config.toml
num_hidden_layers = 14
hidden_size = 256
num_attention_heads = 2
num_key_value_heads = 1
head_dim = 128
intermediate_size = 1024
vocab_size = 2048
hidden_act = "swiglu"
norm = "rmsnorm"
norm_place = "pre"
norm_eps = 1e-06
positions = "rope"
rope_theta = 88800.0
rope_fraction = 1.0
qk_norm = true
attn_scale = 0.0884
bias = "none"
tie_word_embeddings = false
parallel_block = false
extras = ["capped logits"]
init = "normal"
init_std_qkv = 0.0331
init_std_o = 0.0
init_std_up = 0.0331
init_std_down = 0.0
optimizer = "ademamix"
learning_rate = 0.000813
beta1 = 0.9
weight_decay = 0.18
lr_head = 0.00669
max_grad_norm = 2.0
warmup_steps = 287
schedule = "wsd"
decay_fraction = 0.585
decay_shape = "linear"
final_lr_fraction = 0.1
batch_tokens = 65536
max_seq_len = 512
doc_mask = true
train_tokens = 755400000
max_steps = 11527
dataset = "wikipedia_en"
MLP neurons of a small language model. Each row is named by its layer, matrix (gate and up: input weights) and neuron, and shows model dimensions 32-95. Each number is 200 + 40 x the weight over its row's rms, rounded and kept within 0 to 999. A neuron's up and down rows have the sign that makes its largest values positive.
Before each neuron's rows, "fires on" lists the tokens most often at its 100 highest values on Wikipedia text that the model never trained on. A number after a token or word is its count.

fires on: "or" 26, "il" 9, "al" 9, "el" 7, "n" 5
L11.gate533,165,216,188,207,227,243,163,205,219,135,261,189,191,189,222,171,259,158,196,245,175,128,181,165,218,251,215,163,230,240,292,188,163,184,208,192,178,167,237,222,183,248,214,128,225,169,241,215,175,289,81,154,225,324,141,198,205,275,259,224,248,183,279,210
L11.up533,142,174,236,233,234,164,159,210,209,266,272,208,235,119,145,157,137,240,178,161,195,175,196,291,247,275,221,140,171,161,222,162,220,236,252,233,169,239,235,267,156,171,162,241,195,198,246,206,250,158,258,203,284,224,267,153,157,134,220,214,124,236,223,165

fires on: "el" 24, "town" 16, " Stadium" 10, " village" 9, "ame" 7, "ate" 7
L2.gate246,260,176,174,236,198,218,158,236,220,240,259,212,171,153,226,249,147,244,241,120,229,219,148,136,187,218,176,206,185,178,230,180,222,212,281,201,197,205,158,148,205,227,148,205,192,261,231,207,251,159,198,186,144,183,147,267,198,270,137,253,126,223,158,218
L2.up246,249,178,225,212,181,128,229,264,173,203,214,179,159,166,240,239,145,193,209,202,159,181,134,221,186,206,161,225,189,153,146,181,243,243,178,197,173,267,175,184,140,239,201,194,197,224,139,207,202,254,223,188,165,174,194,230,246,227,211,214,224,217,143,251

fires on: " not" 16, "/" 10, "t" 9, "n" 7, "l" 6, "or" 5
L6.gate218,204,223,188,193,277,264,193,168,262,272,210,190,240,233,275,216,237,196,272,220,199,195,137,220,209,254,154,211,248,190,222,215,197,218,264,191,208,168,168,247,203,224,146,143,236,208,223,243,197,243,181,182,209,261,111,105,124,192,197,209,182,101,215,187
L6.up218,199,189,222,163,261,221,181,150,220,127,289,262,213,222,120,177,230,190,232,137,206,169,148,236,207,155,189,93,249,175,187,221,247,210,196,236,227,290,182,281,181,154,194,205,226,204,200,209,182,173,157,233,199,248,158,252,220,203,194,227,248,289,185,196

fires on: " more" 19, "er" 14, "," 14, "s" 10, " and" 10
L6.gate839,223,274,200,229,226,198,160,180,191,134,228,251,255,184,164,153,152,186,144,303,123,198,244,160,158,185,186,231,204,136,202,170,170,183,254,139,149,137,224,231,197,281,265,158,145,208,100,208,196,236,213,156,158,228,224,211,172,220,226,231,188,172,152,154
L6.up839,215,207,255,205,218,223,230,173,145,168,262,243,229,127,180,296,174,217,205,169,239,220,240,162,161,218,159,214,282,153,305,209,247,181,242,255,237,182,173,180,220,253,187,125,158,197,179,226,222,174,262,185,171,231,173,261,217,222,163,242,195,203,293,243

fires on: " more" 34, " most" 20, " very" 8, "er" 6, "s" 5
L9.gate256,167,245,202,200,215,220,153,164,243,240,231,199,151,215,208,227,232,198,193,237,228,200,248,170,248,118,241,201,221,170,183,204,174,150,196,213,140,94,176,202,215,221,161,163,159,223,199,196,110,174,206,192,132,192,259,250,170,199,198,276,193,166,217,160
L9.up256,200,190,242,206,298,191,225,173,248,152,174,188,260,143,208,227,176,237,228,240,250,174,198,211,168,289,214,218,199,151,208,161,202,195,208,183,226,193,243,156,204,350,223,151,221,215,214,200,192,189,191,161,231,222,219,221,221,243,207,153,233,210,210,180

fires on: "s" 22, "an" 13, "ant" 9, "ag" 8, "app" 8, "=" 7
L2.gate321,227,259,206,241,206,208,203,245,180,233,187,205,246,178,161,206,128,125,280,241,143,177,267,193,232,142,194,171,206,132,170,234,157,195,213,153,156,311,188,224,196,219,151,187,222,194,175,242,181,179,181,139,201,217,160,200,219,223,156,220,161,194,230,168
L2.up321,189,163,152,227,202,146,216,216,224,248,234,223,151,160,287,231,180,291,147,256,206,187,228,239,185,208,172,184,188,233,151,176,182,266,226,155,209,190,177,146,199,274,179,205,182,207,163,257,212,243,233,191,255,239,193,203,150,135,209,141,108,151,196,130

fires on: "in" 17, "ve" 14, "ad" 11, "e" 11, "ress" 8, "or" 8
L2.gate440,233,143,183,138,166,223,168,193,226,204,243,123,295,254,210,174,240,149,187,213,140,268,217,154,243,173,258,254,193,165,300,147,134,262,131,202,230,191,215,169,219,161,215,267,187,179,184,147,154,215,168,176,150,189,192,186,220,188,197,230,177,172,213,247
L2.up440,218,160,221,232,133,218,178,157,192,227,200,218,183,202,105,193,260,225,147,170,177,207,213,243,192,264,155,213,226,164,170,238,206,171,218,265,281,179,155,232,219,167,282,225,179,230,144,192,159,145,114,184,233,170,194,124,153,196,256,176,213,179,172,121

fires on: "hi" 13, "ing" 11, "tion" 9, "y" 9, "ter" 6, "er" 6
L6.gate557,316,232,247,159,205,214,240,248,229,193,141,214,276,145,170,175,182,236,176,229,229,209,237,224,139,243,171,152,203,260,194,218,201,148,262,226,150,216,185,227,169,164,202,193,154,235,191,168,243,160,133,190,145,176,205,158,241,214,230,192,247,167,196,238
L6.up557,211,166,233,150,255,228,228,212,212,172,158,199,232,149,212,280,156,196,237,179,197,188,177,151,164,196,179,185,234,270,266,195,206,188,202,271,131,121,191,160,250,175,94,248,246,114,141,262,202,229,164,227,176,129,166,178,266,191,136,154,221,197,201,191

fires on: "d" 29, "la" 18, "ed" 7, "ally" 6, "ing" 6, "er" 6
L4.gate744,261,178,173,172,325,217,241,175,191,187,168,203,184,299,169,171,227,147,223,247,225,238,238,183,146,177,238,228,120,229,160,174,197,145,261,215,179,181,166,249,194,205,177,267,219,244,172,163,216,234,129,176,215,201,186,213,208,239,176,260,222,94,238,256
L4.up744,214,213,223,205,155,188,173,198,188,198,177,206,203,210,246,194,240,233,212,282,140,260,205,128,159,177,186,212,270,180,165,172,149,232,162,204,144,136,241,176,268,114,189,187,264,191,207,253,273,252,194,146,222,190,258,256,326,111,161,219,167,203,171,182

fires on: "el" 28, " on" 25, "ag" 5
L5.gate745,162,249,192,221,193,271,123,177,221,282,264,206,146,192,161,235,162,209,275,194,205,184,241,129,162,220,167,243,186,168,191,213,209,240,202,145,206,237,106,149,218,267,134,196,194,214,208,245,228,183,125,238,163,182,212,282,206,202,196,192,135,217,196,233
L5.up745,221,185,199,160,205,188,173,193,255,207,212,165,149,202,215,207,193,214,122,224,198,233,221,234,207,187,199,242,195,195,137,181,226,182,192,222,213,208,238,228,243,203,182,215,161,145,255,190,242,265,245,173,234,209,194,229,147,207,267,206,131,156,211,196